{
  "num_hidden_layers": 13,
  "hidden_size": 192,
  "num_attention_heads": 6,
  "num_key_value_heads": 6,
  "head_dim": 32,
  "intermediate_size": 512,
  "vocab_size": 2727,
  "hidden_act": "swiglu",
  "norm": "rmsnorm",
  "norm_place": "pre",
  "norm_eps": 1e-05,
  "positions": "rope",
  "rope_theta": 4680.0,
  "rope_fraction": 1.0,
  "qk_norm": false,
  "attn_scale": 0.177,
  "bias": "none",
  "tie_word_embeddings": false,
  "parallel_block": true,
  "init": "uniform",
  "init_std_qkv": 0.0417,
  "init_std_o": 0.00819,
  "init_std_up": 0.0417,
  "init_std_down": 0.00501,
  "optimizer": "muon_variant",
  "learning_rate": 0.00635,
  "lr_mult_o": 1.5,
  "lr_mult_down": 1.5,
  "beta1": 0.93,
  "lr_head": 0.00402,
  "warmup_steps": 200,
  "schedule": "wsd",
  "decay_fraction": 0.73,
  "decay_shape": "linear",
  "final_lr_fraction": 0.05,
  "batch_tokens": [8192, 16384],
  "max_seq_len": 512,
  "doc_mask": true,
  "train_tokens": 96330000,
  "max_steps": 8097,
  "dataset": "wikipedia_en"
}
MLP neurons of a small language model. Each row is named by its layer, matrix (gate and up: input weights; down: output weights) and neuron, and shows model dimensions 32-159. Each number is 128 + 24 x the weight over its row's rms, rounded and kept within 0 to 255. Numbers have three digits each. A neuron's up and down rows have the sign that makes its largest values positive.
After each neuron's rows, "fires before" lists the tokens most often just after its 100 highest values on Wikipedia text that the model never trained on.

L5.gate179:168116112134140098153122125130140157120123158120155143094095149112164157119095115158114136178128106166088138156110117148103094154126124110100090142119144080130134124066120155115157155169139103091103179123113130079155120169106160100105161102100118150134109112162150087184112149091148104164107091106119130108170107163115117108142106146119152159099149145173156129146124115116118128148104
L5.up179:151122065140148089133152111132129144088135111115110154093149160085152127127124128095117138143154124120137182143190113098096133126147114140124152106116100128130140173086102090128117104134126144149121135137137148164127118153154152131086132118115127109133102113183126130148131143084137117146098111136153105145114124171149118130119127124161126117119145130112144130123121161083145135150127
L5.down179:122148122113125103120114126158117114083054136125150117138124114132132158158119159125115123138135119178129092157119151123153095160102150128147169103145130144152076131100128143126121167129119140133127159158139136123145145099080138144103133129094137125130139129139131144141118103109091147154120114125132119090156142122111156109107146125104121136122188120106132155149086098153162136150133
fires before: " a", " the", " he", " of", " well"

L8.gate235:117092108139117131155062170199139100122109163122130131153104139164126153134120141129121159117093168145110136155130185105151123125097095151134161154094148147158135125115145165125122098163138149146140190111116152124103145142126092090127113127151097165116104116155107133151142146167136103120100094123110131113165161121098150146101148130157130102142147121108162104125128151145129157117130
L8.up235:112136140138113110112108131160119087158147176130123142166129164138123160183117130130107138149103139122107114128147135102141117123123103144159150100158135171172168147117119141094112135141125155133132153105136128161124165128130114117143117106131135155065084089149118143134125183174102142173079093128132123104144166125137105121124113110144105105135134136108197137152117146108120136089168
L8.down235:145070138102089134097135158174150128165120119145111122094139121114102114132086176122139119132114155094089083113114132147163153149078105095139180144146087130118136099148124109134087122100116141142122088151141132161093111116114121126179148142160134162157158126121124149104131095154124117101142082117112169137182136106074086119151103119116137127150148136137153111090098111124143096117126
fires before: ")", "–", " |", "),", ").", "-"

L10.gate191:132148145127120095173115091145102132117105203142130130106114148077090155067128140082133111117142141135137130141115117122147085116117139067128150142137101135104099116137134132096130092158142175126143139137120131083127120107110151117157076089119086079102138128101151162092132084139140125104161143112132125147100127161116115137122130083145082137149132124154113133107180140115156116094112
L10.up191:118100128128125128128105165175172079134087155115121081107147118125148162127157133118159136176160088129110151103125117112182115096114111100160186129075121121175114140152100112124089138102090116165156125121142105133133134133112131133167099096134150076138124111138133155078101138104115115163112113116119103103103123116083105137146127114129140121129146134105131121132122110119112107128142
L10.down191:115169169105149094168111141151164144071141141148094138149128156141121127064141106120111108120104138173133126145089106155094125109161123113167112149110124129110160142156136127103118111133131172147126113141141119117152104147111170145134123121117151117135128164125139125118177067115110107169071125098124109103138090168109140123131107106137142131127167080108101096104125126084141153115112
fires before: "9", "8", " in", "7", " to"

L10.gate306:115134153134126108104114135133166155136159115142157127132139169122139124096102149187080113153120128125094138092114131149127163142121122103128154130121142164161151115178171154136114175118136134125148154134111109122165088144082144128150172132070112126101136091119103124104167143139147119137159131133134112083158129118112158098154134109140173158144133130107112090139146106073122107145140
L10.up306:157140145121135097052130104156125116106153095072130118175118118114108110125101121125073142130114082104119164150133107124114155150138077126158108131083112149110130137114131161120110106121153114149120159122123159165113149097116082102115140111109113102110112138098128150138115150095086105104186097177103151128108129139138154099163139164103121098149161116138144099109118117106133130139105
L10.down306:122132123135130094168172136130124123100168171147139140131169168135084148087077135105131120149142126095171127149135108148100085134152062141134147128090127066105111107139138096138145080139128161107133166120101188137130134125156112183129067118095113090135139129107105114136123150121148142133142116121131130118095099160140130115158119118096118087135119095127145122098144145078105103093154
fires before: " |", "otes", ")", "s", "2", "ens"

L2.gate415:098129111104087118193162147151091147103140120135141166127093096171155140117138121143114133146107112121093111107135088115142147113080109124121104123093154098119142127086114094129156141135125146180122138133149143112122090105143112131092158131134136167133108137148138145109108125120158100131139136154137141106136162092147099124113105169145114104135114096133116137171146076177103131114166
L2.up415:129100106121113137152155118107114108090138096120156125151115108176104117132150135128127119121127134125159155091090147123143107133110109109125110094142127088149109122084136145136087134136113116180151144150114138164126067114135100153139122145144118166115112176092133161091084107100130108112153122154179132142134168148127131133185104172131155123155120091159174135170157109155122163116127
L2.down415:142149153185117148141185140143110132079146146180134123156078111147125103189115146133113139138150150146135147132060103119118127107113123127122140125115097120169139128132131121112119150106131068110136108119112115136103094101164141133135115119136151192142097137123090137139104091099132160135119153112171108130138149137136142138176120161128152127174122116129123181110127148111144132126140
fires before: " ", " in", " on", ",", "w", " of"

L10.gate167:150169153136108133178103114182116159101167134104130122138175128101114160128107132108149081160112148151138161082142113115130146108134078203111158156148116124091143113129134184106110106145133126135158098106113147088163131150069102137140121156146098091135179119090100132117099164129151131136122124164146081110136095135155130107142139142100154148095120148139099101107142095116148108120159
L10.up167:116142122127131128153133119103157143128119074126110122137154120104108143125113126107110155165132122150143127101137132153132118137104059097125133173121129089131124073138099149140127144146164111091153156166111133163116150099086135107121084118136147107097169161183106140144106137131110120185123181099139132131093134106115186157116120139122103134176132168137105119087140147089114133122057
L10.down167:089128168114135147100187149116115113138150138148113107174120118127173154142126151074109132135115154074098094107150123184092163148141123162109127134159100139132146143110123110137130134132138162123166163116132134119077140149100119124127119131115108129142110099131118117126145120134058103102108102128114184129095116117087149126104083132158135123134096195134084090145159109075100179139127
fires before: "s", "an"

L8.gate390:154127179135111109125106097122118180130086137090137104076136135103107157138144096112129133080102121192137142165110126079116123120116139114127112109072158129137094130155143135120188134120139124064137130157106133069154129109099113083164122155134148136120140156138101121104129122108127130102110137147129116135129110136126160126127136127081162150089138167141146163130168180143165141121119
L8.up390:080161090120089101154157116125134094117101077141159108067109161076155148118116116130138144105109145132135132122110134122123124153124141121133133108120120137088149091151147112130115137118155101133110099119110120113106076124151145145141125112131161107155115133141096157116146159113121168097110161125180174148154127128160098156119157153159124174117104093146124172176151110176138158157140
L8.down390:107109136145174086130108159133126129122146156150123137219114108126132117155093179151137144146130093129169150147140075131162138093115136149130112144144135122142128104102134131150082145125100125136141163173120097126132116133131146125116108146131103127109108156128089129088144113093094101166131052164088113121143120077092116187126119162113104114141104120150104126151109153079117149141106
fires before: "\n", ":"

L2.gate358:087112080176157172175157152163148159134127137111103107183144128113117120124082127163093113160110147104131142071130129091148142101150120127175086100146151120159083128157101086135125169161114131173109164161093146090173138155144144093139115122146097113103093172113103118120132110141127133115131108142147118104158108146121145115129163123122140101105112152129172113115135111104146115124125
L2.up358:082133139130131175126073102125143156116156085126109116129172157133166139127073143129130150115134146150164137099120123106099129105114138149154129117137145120125121206120155187144135106148093109157091108138096079138119153114135137139155122115143102141119105133105163155144153100099151112141122106096129146180113164150118178119141144130084102124168124139163159087121117112091138099145130
L2.down358:104160117130080174098095091162125107116162088157131143108145089109102117097149133117121116151147133129105099075111156115129131154127089108162141139104140125138146174136146114153110138114139112126109115114161101168112106127152109138140113109147113138144169095139141095090159133115185127151118104072126104163125128124157150127125100128152168110176126128148106105110121147173111166146122
fires before: " ", " (", "|---|", "|", "|---|---|", "\n"

L7.gate305:110159146122156156163151135140115128063143107168069153120096127116126129105129134178119144097124146152141122150155116181139167115096147105118121112160144142133139120107137137167106081115139137143115121100128105158128164072168122141144178118133093129136128123138115090125132130138155137100104106108145127074110097136096117134115122076127117154130143140148101128174146169092117155142127
L7.up305:151114130122099114126178119144107123126155100149118151178137140170139109116104073145130131140135132117136127114125135168094114132140157130137116099129107111128144094083180132139139151126146129106158136098152067159146119094141139132180132133175134066113106134112118137110141127129134101131133144125150183136119144149134137150128129138130192138111103152112147128165113119118106116122123
L7.down305:113149109083106151164154109131168105112112131077154128140169136170174176138135154160112126146135136153119072124113126088096108115102118090122097114129108126135113123137146119094147076153091104155132147115093137164093115161130101106154113129118116141156120137145139159160172152161090134108105121131165139157120112113134099163155145104089112134113141141059128173141129137133123152146161
fires before: " ", "\n", " S"

L8.gate33:102126151170089124157134112115089101123154093159132125109150099139139154096102159129114151139146115110155107134130118147168098123111072158121129148097132150119128092093132153101117144093154126149133093093178134153118146104132138148114156103149172147115126093116123137123143114112150119096179140135116158165094150101119122135103137163140148088081133147123167129167127135101104141095136
L8.up33:179113130138086126115146132102104154120169117120094124130154112144126110136110136112135132169171166099133118095127084134110125105110143103125136131128147085186091128121113113106166116085157127124126085107115126114148126120123113113091157128088144133111187102117104176105166092146147111131102118165124122120148156157105133194119117158102134124141098137148102134139127157086100151108107
L8.down33:128085149137134140114079148106129111125142162113079163157120123113094098100114150106128150146140153105146041125129169138143107192151111123121153135118117117142130121116183092126123157113146177124149107089112106113130150164160163123167104132112158153113101118105124148126166139119106163130101157119136169145169169091163140169142108118114129121115110116151159136175098124111153143119150
fires before: " ", "N", " July"

L10.gate190:146160116086067107138081135120123098155140129098097149126118161123122165143129123125172159085122125121094142171122146131132121131098125128120176144161109119150105097154132132170113146115141129132122147086130104134135147163080123133183130096141126069115114080107107114083125117168092154137133125118140113103154144100112113120141160139103089098109115136099133120144149117151125147081205
L10.up190:133094149135105150079096133174152109134102138156126116167157135173112216194151185166104134101132114114092109157159127097109092111144097134107140177133085145170146157150148103156122114127120132121133166163117156137140143111185125099179109118157118118126123100147151137084131117137117135116112130128138116103108155102117152107168157121095116102114125160119139148134163126119087134128111
L10.down190:128145172133117141108129153164121114165113124157024106151144137132146116127121109147117140072120128122054128147149124155117141096110089103106139156147106123132133129136121124166148127133149135113128118114101154124138100133117129136192128133150125115133096103113149151106138124188093129133130112154110116127123125128072132162124088153131129102142130120097177130109162116099132122115112
fires before: "0", "–", "7", "4", "9", ";"

L5.gate49:104146070103124150092111138146117129117142126059153111152149172118165187112121154126117112127079116134119102140169092135115124103097130133140105113147118102181097133120128095105105168127103140122120109145133143111147075158155151136140105096133085108127107160129117151111157131143154101151118105140154124139117147106140108151142128157106105133112131126096124190137133141089106142126089
L5.up49:132154127150148115102131111123080118072130106130131146130176094146149149115114112127140189116109123135144113132159119095126105113102123129119095087139115106102087081100114114069134114143149121090116138138109114114164106094171176116145149139142089126137141104142151145173124077100150128145083101125134113160092113113122161147118134063130126173114156127129115136166116124102142126138133
L5.down49:150199132127112145113150171098127127132092122132142159097116130147159170168081109109152156109158101125152045168108103147160158105119114125133136108116119114127145133105134147169135145140139135106154146108111125139130094146145122118104135140108128089109130092163095162128127097117132083133102080130134112151150139114146118134156099113104118170082135119125162155158118147154113111109210
fires before: "\n", " "

L10.gate233:112134191114068156097116087125104128123152154171130133150117134140145156121161164121129162108133121115114122116150134092155101076105118114132134100140114101130092124166118154145145102137136143082122122160142152132139178155135198136173118128183124131139112101155110066076180154140139094107176123122130122140148117112105105108149123141138131095098145120138114145115155162153159151093163
L10.up233:105114131097103115153092105136138092152121148145097126151124192143103099140143078160125121133170131138115110139116088162131141089121078186067139150125131174092091139124130106132141098134084139085115145153124123100129121127148098140138127080129112120123138149154163125161114127154104103077102119125112128140132182131109115124127126145093095153165141145132128138117133160128143098118090
L10.down233:119105163116103125133154098120171151161134099122112117107119127084108151118145128135178140135131173162057102135121127118115119163141128115123145100131127119154150125144122155115119150133100101106148123131097147097120128114147141124146137181118140180128163076122191116123118122108139177087122110151131121151072114180125095119101137122161151137126137084155122119113131118125116113089168
fires before: "5", "3", "0", "2", "9", "7"

L7.gate87:145127139146146111116151128125114137143103116128100120085137129091118118139067158098127131124134118175112119112144125122135096113159126102138126144163137104125093124118151129094144134131162143100115137109125143096115199146127123114093124108143137136118143122147151103103163083089129113073135109116128129086173154105139120113135158147143171169149112152131144121150123122152176157134104
L7.up87:114128170121144098109168087098157119138099161129125152135182137166143125143138186110154135168144129146094106107113115133133145133132109149116144157120115107197098147166164064151098131148113164123105089124106140133149071123120147131124110105157157150112095106096119119108172117124141088125127094128139135124118143122150142155093112106128138132125125106121180154163139159123156149152146
L7.down87:132141110176109116109127143115107097129131140155110135180061128151116099084118124110131138132100155136148102089127132126146133086139136119133139160106124122147094157119143095136146138083154119122130084110115120094113168174161105119115113121115146143135153120143125169150181144098140117094121117118139134166153158108118155121092149097124174126099103134143140094131119125146127137100172
fires before: " ", "T"

L7.gate178:155186127109109153150124117120121127084116112111105103134172153118135151119097100151125088110107120138122099131133148146107155089081130167132151127126137146154133127145150124128103137164138163140141145123193082152115096124109091116185138155158148157140130092112158157127136118129066188121125139115122116128120133133134105110142093118127099099133121119094137138119099142183119103170140
L7.up178:156165138140144151114121131126162097133113125087120114120140147169152115137161125143142097137119080092124151108169115165126125156132156108119161094119138180111123129118157116133147163150148154104143073161100123178148106121096098138147140135136110158154150148157141130149135126131131133106157104120098137129149161146134159136126109143172125109073110150175111122126138127078171114181131
L7.down178:103117186123119093124128078090137123109129121124146138110135150155117116114153131102159138110132112159139100140161160142127091154167121105111102111164109134132155176139125085119154138085094182116105106113146127100139094119126103146112101112144115101113086181089117097151113183121176117142104153137175131116095126149124133088131122099120129143118132110151111125166150115095151133091125
fires before: " a", " an", " American", ":"

L8.gate48:149185163097123145101109125154107131150112107090168156110109155136110102108069120133118103118112134122085119147100118158115172124104103153126105113146101154119172114124108170113109153102111109118108159131094164124113158150160134123103147157198147134181081151147129143111098102154159117076151140132109109124130153140130154130182124143123111167125139116144132112184119097120125123118148
L8.up48:154137158150129110144125156113148132144093114131112127126109160171114104106100137135144142108115100103119092114178113196107134150145168143187115151078164131114153113127097133147144185109133145131140122127130188151108167126107116168131121112128141133149087116137166151080128162140128112134121105144156131150108156139161154166132147136131100120139137123126139138170170130097089163178126
L8.down48:098110140111159130128083090109132160155145118150098118108153111126118150108133148128153120127129098120099135145134124162159133174131149116137173124106150164099087160137096074146140127124125159111136137143081134137097131103090146154143087143120121138103107118078074108126116144160086141154085129124094132162138121140129159104147137131104185138121142116175123114166140180149133125114057
fires before: "\n", ";", " |", "-"

L5.gate443:125112195145135124135125125152112111177146155129193119115173103117136156096136104112107124096099120151143136136120123142139117154143118136099123173142147160164130106155136109121176114135124125124123084143156132121108100102088146118125141152142132110149169158176132142113160158158124100116160136087134079112083108110128108122143130117120141099121133166139183105158141190115160118157118
L5.up443:124159142122099108090136130119127155155134112123188184121108116102138128135133118162119104187120141107153134121126116140082164123094125162116156133175111147146110102143176139168168108163133131097105119131141165132149147150119122121117130178153111131125113120150161174098114178133117147139118116092114170101113118146103119143105109119140133120175135126103094143127171159108159107135116
L5.down443:153159112118153083110132182158127110125161158129085172109100122070156108132097111165130117137140128134144146148124104162155133116098094186130142161118123161106102134109153147106167120147135146129131129166126138107104164149131156119115181153146102141097102124143118131101163155145089138106100114115123126145144149091102149108152121161155147083154100151131115133159135119111149168112106
fires before: " |", ":", " medal", " (", " v"

L8.gate241:142120139113112082147149099152128161153134097137078144152119138133155138152134082175130087122174130115125171126114081143114130099120115151156145089121115127163110137155181112144129153146121155166134119092121137092106119133160085145119135140111116144139098170138074102095118130173171089177128099100150104135159116157087152139116109095117118133147094158183117107148140122135119173079119
L8.up241:128102123090135137151125100156150180124148085142138129159126113096142078155103086164123122131136121125129111155082117143119136108103153104141147096120106152140130169122088102096130125106112074171133122149086124129133171123161130136109153136119154104096179129112132154146117151171119126158125114113126164176112122125160152138151156109126142124126122153137119140121180090163122116134152
L8.down241:103158119097104117108134076087101121101122155145188146135164125137096124139131099113098059119125112079170097144133116142128112101121159102124149142125115164140117113112127143121172141138080127158139114128151124124154104144161086114110126121152100111119133145137091125098102137143121173159132139089146126118074081171132150139149107125145099106121125096121143128160127127142137131122079
fires before: "\n", " ", " V", " N", " C"

L8.gate53:134165164134134144113091159102124090141134153103119136123164115141132169127103129153100136136096121142121156159107121117104123128111119149158126115149118091148116165147144125131128160126128097125168098118175130156152100095129111101099090124156149094131141136146101125156184099108169124109130120151110176144155120141112118192090121118170124156119176134119089145140148087134141137181134
L8.up53:140101135123128125152112111143123132110148107121114121173087132116146147146100171106148132090158134134116075151129074146137124113116119162113125150084139112124159130119184136126117091089147135142103081161121071136084136084112141178132086162108116166162120132145085132095099106119157120083126113097158092103120127143138111154116153133099081124068125131099096144109111138114156101136126
L8.down53:090163098128123147136099103104125079091139143161119126137117185131156137086162126119150097168117133123144149100130090108167109097081145158130163125130131147164163136123124140140144133106130137098142175091131112126141124129138129166189119121137106102149092158132119113116136149105130129172137083137134141106125165129168098119134110137151104100124142152119135117128101155147128120128126
fires before: " by", ",", " to", " in", " as", "."

L10.gate65:150145153119101128146112148114151130145111107164137163155145126129119132140121125096113146136123112134109115107136121123166140103146123162141158093120134129126102132082078100113152139127094173127114104117118156127094122132106137146149134127160123143112116123057110162139127173093140127146097141141114094147132148150137114168106128161111149152097139051171095128094144116156107092108129
L10.up65:121112117111129158113168131103174113118125106123134086140152101140140108147171138155158127161141121115066134132150118118120112117105131114138188163140150113152125130126136128099126126167150066105137140139147162191135114156093114120154094139123128144107165107102107176133133131174143153134106108146151107177121152111109144137134090163138140111119094113129147106085126160144091141151107
L10.down65:070173134121151122070097098153131104158179120148088130113113145087133124106095099139140173107139106099126153121085167080116137160129171139119146099131099087138121137084110148102126129121168086142124141072112158115178143153144123207136113117112112130162114119154120132134144150103149132107139107129142131121121106143146153113127134176111114118145115139120136121123093152069140169139124
fires before: "7", "9", "8", "6", "5", "4"

L6.gate385:120140177107117098126148096103109156107169104118174163133140169132141148132129147114155133097121103151117128135106128102115158111142100089140136092151120131087109147095105119080127142135125137110128155188059124105141163175075136095113117077107113119132106092090140121160112138106150152138116138165129127120129117094097115125125178130096180147112127133140170167146136131157125142106104
L6.up385:123142117111123103144158104118123097137119106115159122137111118135107150107139171175123201147149111116119186130107108084116129142130116139144041088111160107129112118122159126126132134185122123098097081157110158108141104145113102132088099136116133141130120114121151105128151134118140139127143126128150094120139103169145160170131125135118164158100158126122147175121142110135156173143118
L6.down385:148129153161116095154127117148141135105066135110144163110103110147155097145154105145153128143144113100164060152118126109130125134123164126143153124107098146157136153183134116147104145121090134131133156136089127107170082140149137114140123127116130112103119198146102139153158128130110116123110127136176099103126162137095085138131138106144090125118170142129123142157127138120123164127108
fires before: "\n", " He", "==", " of"

L5.gate390:136136120130117141168129147137143115098125090154119096108130147149145090128140138128169090076137114113122137112134130120182126114115137144117171083123139165126145127098121095097046127155118172132165114131153110136118154116107158139120133150150135152131118111121096144176132128132115141131150111077107117145142122109111217113130122186173089132096158130165134155105146125088147115127113
L5.up390:107136133143126155119164101137137108099131165085133133120162149152130129157156099113091122086115117128135130109148132112138129118143142136131137110122116162134102155153154083103084162124110152196136112153121062143128130120086130132126131093116141164107093132124145117134140098112089137136096153129114071123140129111131182116132097112136107133101090158159149138139121113169106096144165
L5.down390:110158137093133137119136077136141088103091135141142144128120103132137095109160128076149070133132151163114100124081150115154122081089138141163151104149095161142113133134107124115120131116161157154103084107130125133170111165130114102137119132132109124120086111095103123155081102093102160086130158110157133169108150128115109145080083118137136124128115133137149160163118097100173125163125
fires before: " a", " an", " American"

L8.gate460:151136125137092173114119137110152156094139150106128096119198130099096135136138112106093126110132129139088139135154110122151156118128129179132093152083104112123108143162115107173119127140126166111184151133137136123087118160149138086125157178148109172138077097118161118133093148153125138132110148097089128180145169149153122149110124134108182154147143134086171140120172137143092124127119
L8.up460:093116100117124168128143141110175132146106143170163123107163146128146117138149134147129171145102158111143164149165153135146102097125143118167084152061133120106084151162132136140135150124141147160143115154104128164126093101114167142136184156157143142175098105097141080074141127108092152125101139132110123139140139125149163152119116148095169087112135119159156124128145163124128146124108
L8.down460:116130119160159121126141113083112130084152117102135133089108129117109127142148145134107119126103106189084133125121139098133136110143103122149110109122148136140135150174137142128153138114114202113123147074143138119081130110114106102105109169167125159110141117160140106145146148151135119117140121094133095149120093107144117107158143092125106107113123139122102115139119144201119160150085
fires before: " (", " |", "\n", "″", ":"

L2.gate197:173137126104165105159139090147132168161127083160119122128146133090117130156111081120134109121115107134106126143097104137131138156098090096165166131116119124098105115123119162146132181173132107163135142137129141149097124073079116124073161081116135136143114115145109133147114075092127106090133152136127134098162161105117127146103131121123172120158108145119136164149153075077090110151145
L2.up197:122138098177116144116136108117119175132109101100149097149095137125139106145132150114159149166126133149082160088146131128114118112131168071115076109127111146142158153128120121124117147136104176143149124147109142129086173179144118165107112128140122108081148098106117114084122143096135126176109147113141140089141119181113175156178135114137129121146121124148138132107154117121119129100175
L2.down197:151229076117111133124121169100157109097094116158063133132106150141100148074125114114098145170133099190096105156163129124150159137151123128159156124105111166136148110149144104121112130152121115155144122106137114091109150138106135122120116110111154156094126117163146122083129134104142144173098106113165107125161115092114109106116094151116151125133130127108132117084136117175142134097135
fires before: " he", " the", " they", " she"

L5.gate440:127127118134095127152102104145136132112139102171101165148146135126106130150123112190114146153141108087153118115160117123108131154152106139094150124110118160113151108082130088110118147149134150107170096101105099168114114145143143128119149096094081109142140102127093124135102141158177125092123134164099090133104116152148141133097117166121130135085126099118091142096124099069091141148090
L5.up440:129149132093097082124120083117066108131134119157138114142109154133168118138135125114129110145128130103113107114169136131151119169108113149115148116105132163122126103108135160129146150129132166098123091109163168134113113142152178133130114139183116083116091111125127151138128081120106161126143193128115130138148102100121117128143092119125081096091116107120071095097117118130189120072108
L5.down440:095119119088169157127124101143154090141123085100082109118157134149110177143111102102132110163116152147093135104125136121134077079141135168122118151132159098109140124099142120111131102148158117119112091105113144159098161135130099106130140173149108098154121119112174162099168147192132116141121108082075116107163108135143160122124143100140133105132121117134102088107111098145139144167109
fires before: "0", "9", "8", "3"

L5.gate109:106163115127164159146129146114124137118136177134134076103128125152136106164136125153127140116105134165141154117135109161116046142153134150142136125139122141106175117143123166093111154118107107114150085156129131086138119135158118122163106152161177169092143075130146115092147092168145102139164156160112120107104115113123151129084140125117132103164125131119167087122111127114112102108151
L5.up109:117159135147156143134103154121124131145148165129136129148125147133181119137143142114141129135096118148113124121145125120103111129121135111105117140111152128098159150125136136089118174155158124059109095134113165122092134143159132125123150100089161153096106119191176153147069115142131070109152156143105127141129109150140163126107116074069084121100138117096118088105163141104127156164087
L5.down109:129111162153103125092137146151156092163175129141142125093122158119117083146122179154126156133113113132158130113088125126090098124124126159168077114185170182139133166130126117108124108155153126081113123150132153118115135153103122114107104119106102112131137154141161071091103116186142099108129139129125138123154150100093161118143099129106149102147123136142114149124124118121114179117146
fires before: "0", "3", "4", "1", "2", "5"

L10.gate385:171139139134096151155107099169130097129123133109176136109162109117125134066144115133126123182117122125107139158145130136134148140155143157161100122147108155147107108127157144085079124118143118105188097156099125160120143147134125158139113178124150129093143091144131122104098119160132087122123150166109101104131094127104132144114093103109153158143136115130100134113162124130160139117157
L10.up385:131118115087132096159108116142119108127170115101171130130132099115142131155122113118097092134111132082101140132140113115125113146093150156142096130133136123140120157089136130118156128161105094087180097125145147120103157149141127117130111152109110174105117120130142114097122088153116121100148180164099096138118081153150124113153104124140133103144107097128150123110091163103162154108151
L10.down385:108152118111110124094139109146119063116170112129130093139177135142132089125107114144140113140149118162102050158131130099129145150099141110138125123140145123118134159111135111065090164156129132167139113112078166127153120148140123155176117150159158143141133118123151094129121119150143109144150101129167109126165125135147112108126122137107104130143171102133094147107122146148122156120155
fires before: "1", "5", "3", "8", "2", "4"

L7.gate220:082126109151126188153139116151104146148148099081130150104133153122156117106180122166090123083135115149121119150098148142139138112152104091137130093147150079102141148105135117130115155140136120130096154122113127127123102153141136111147162151129142125131118130148163106199124126166122127172132101143133139079120153124171124144070136118121090115156126143109107119190160113145151138131125
L7.up220:136137121138108165143140095145136144121133130088096147095163127172148108120089124164137171105120068154127120138111124118157115118158145111123156131108112076120087101107120135133155172158152119126161138148151117120141127085158135065123147119137139133164152123121124122135118075141122162156154081126134160140103082154102151117132167095134113130142125116110140153141112165168111083104118
L7.down220:090134134145174133146124132167081120123139110157148156134142115137102138118119114158190122128132133142132154119114114147113131098197125067138135147109152137129114094144161139088186080125109117170147147168133180135138091129104104154128171074130135152160155108115131149122111137134104130097116145105091113141115113086129164132095153102106126095135142116120156159112169113141134122149134
fires before: "\n", " ", "ure", "ed"

L7.gate468:132127137122164119148133140098103131166148113165121152154102140167128155089189110155112145099149155137124107154147144081124165119164114132123136145126146083095140085112133087116101159118125150142129128131152143116113129100163138149120142149129138171144099125142120080140069117144116109081106150131097136129128097120121147162123148142138175116115099133105142133129142089107149157156118
L7.up468:120119106128174092138104159180114102122152156130068096107129123137130098138096119124136155167157142150124119166130163123074106114121133080155100135116127111131077054129148099120118109134141167144129118151119128124111145129103105127132155119148133131155131094136160101109120129153163097113146159150167152173134125156114163103128126157107162132094095151066092154125103097111112153081098
L7.down468:145136112083141137190132157092140115126138139099123101155142100141116115137147122122156124182156158133141081121124112126112133105146140095119171183110141121152145138108133137097155117114147110145113146164146147112117142110135144105130178091125184108120119060119151116143086118143128128150119128126129163115145112150095169165101153145126123088113130113108119162131123125164086155096086
fires before: " ", "\n", " R", " −"

L5.gate448:140137144127147113105121124155106086169147134078125147150128170143139125165105099140112095121158132149101127124093134119127166141090097161126116135120143190125167127150136134093184135133115120112135144145118138101114119114142127139079101116162091124158092107163134115152129140093151148140122109116130112124104151125109082156129163138130112122075166109137100144158166142136130178110135
L5.up448:146117140142096109164142123117120123137136163142154113081081148096127113111089139152095175101153171125147135101108178148139101131097134091121136128151118115120121143122186144139124136112148116193150126146138109171130107080147121143146161109112151143111167146173135132125103104130140136146147142120194112132108094130148135123131097135113152139133132108130139177149148165132134137151126
L5.down448:149100116113095064102131143114170103107110150138131152088076137136131119113121169156069109159132144129152140085120174138156128104114136100098118106174118113158166100109145137137093121093114143184104156141089111110161155074133136146108123114129143091155143093114121128142130088150139123118123115151099136112166129142092162097134135107160148141095119156102140162168114117127151093145135
fires before: " ", "le", "t"

L7.gate93:154168101112168137140153116143146129101086091133111148122112143107100115082122140177096132118157070162077166143147118108149099162119152105089125115129134103073121102077129148105125103142129135095166113148127144126099107161092158151131114120106110124117119085143156136109131095118122141096148146090125098153132095119124166090090147093141119125111127079107087119086131109101082114122145
L7.up93:121119112103155153140180133100144129089121089124138138140114140109102098109096156188109086146173042134144117111146098134151115149156163147099116115138135123088137123082158121106114101133110128102140104150129133102108137175130147160130095106102109096112116146130140142130158110131068155106163116121133116138128064155137137091110134104129130111123138104104120135070126127127118113131167
L7.down93:112109097131079122149153130149124129106087096123102107126165119136171131141110140126153092126123088079093123096135135140103145124135180171129165108164157094080147170113173109127127119125147131143114141102109160129124114096151138110171091130143122103148109129114125152115141148141068118130124124151131145136174118145157118113168126137126120143120124141101153154160094107176171158157142
fires before: "4", "5", "0", "3", "6", "8"

L10.gate487:116126161167109130164101148099131100117130119138107092095127134126140115133146136143116135099152163092159188150141126129110124138133113161146155136138144140150178160176132096119172154107109105133082108120195143135127140146134158093126085128138104119102086149131127086148141152154135148135119083145117146111168134132123129131118107137111123127155116165115100157089129109094107163132101
L10.up487:114170101114136100170105098162129097176114126126134111094146136102134136151087145151090128142137150152097114150127141084135086127089131086144086144151153158131115122154108152118107113132090121144164124124104135107152103089181160107111089100122132143095134128145114111125169091133129109089120130111164093099118162121093109107150154129140116158123152136157129112164084132157170141148117
L10.down487:164120102123132142107154143111130161127125120129106172127162140084100095109110148131111108101097129108074166074109133119168102125098144123161168121128104179141123100148168139127115110109096087133134117122132105170135135092139119110152121165137130157133152118099126096111147119118160124123143166119104116162139145145171092114157144141146123109168153155114113137075139109121127092106112
fires before: " |", ".", ",", "-", "|---|---|"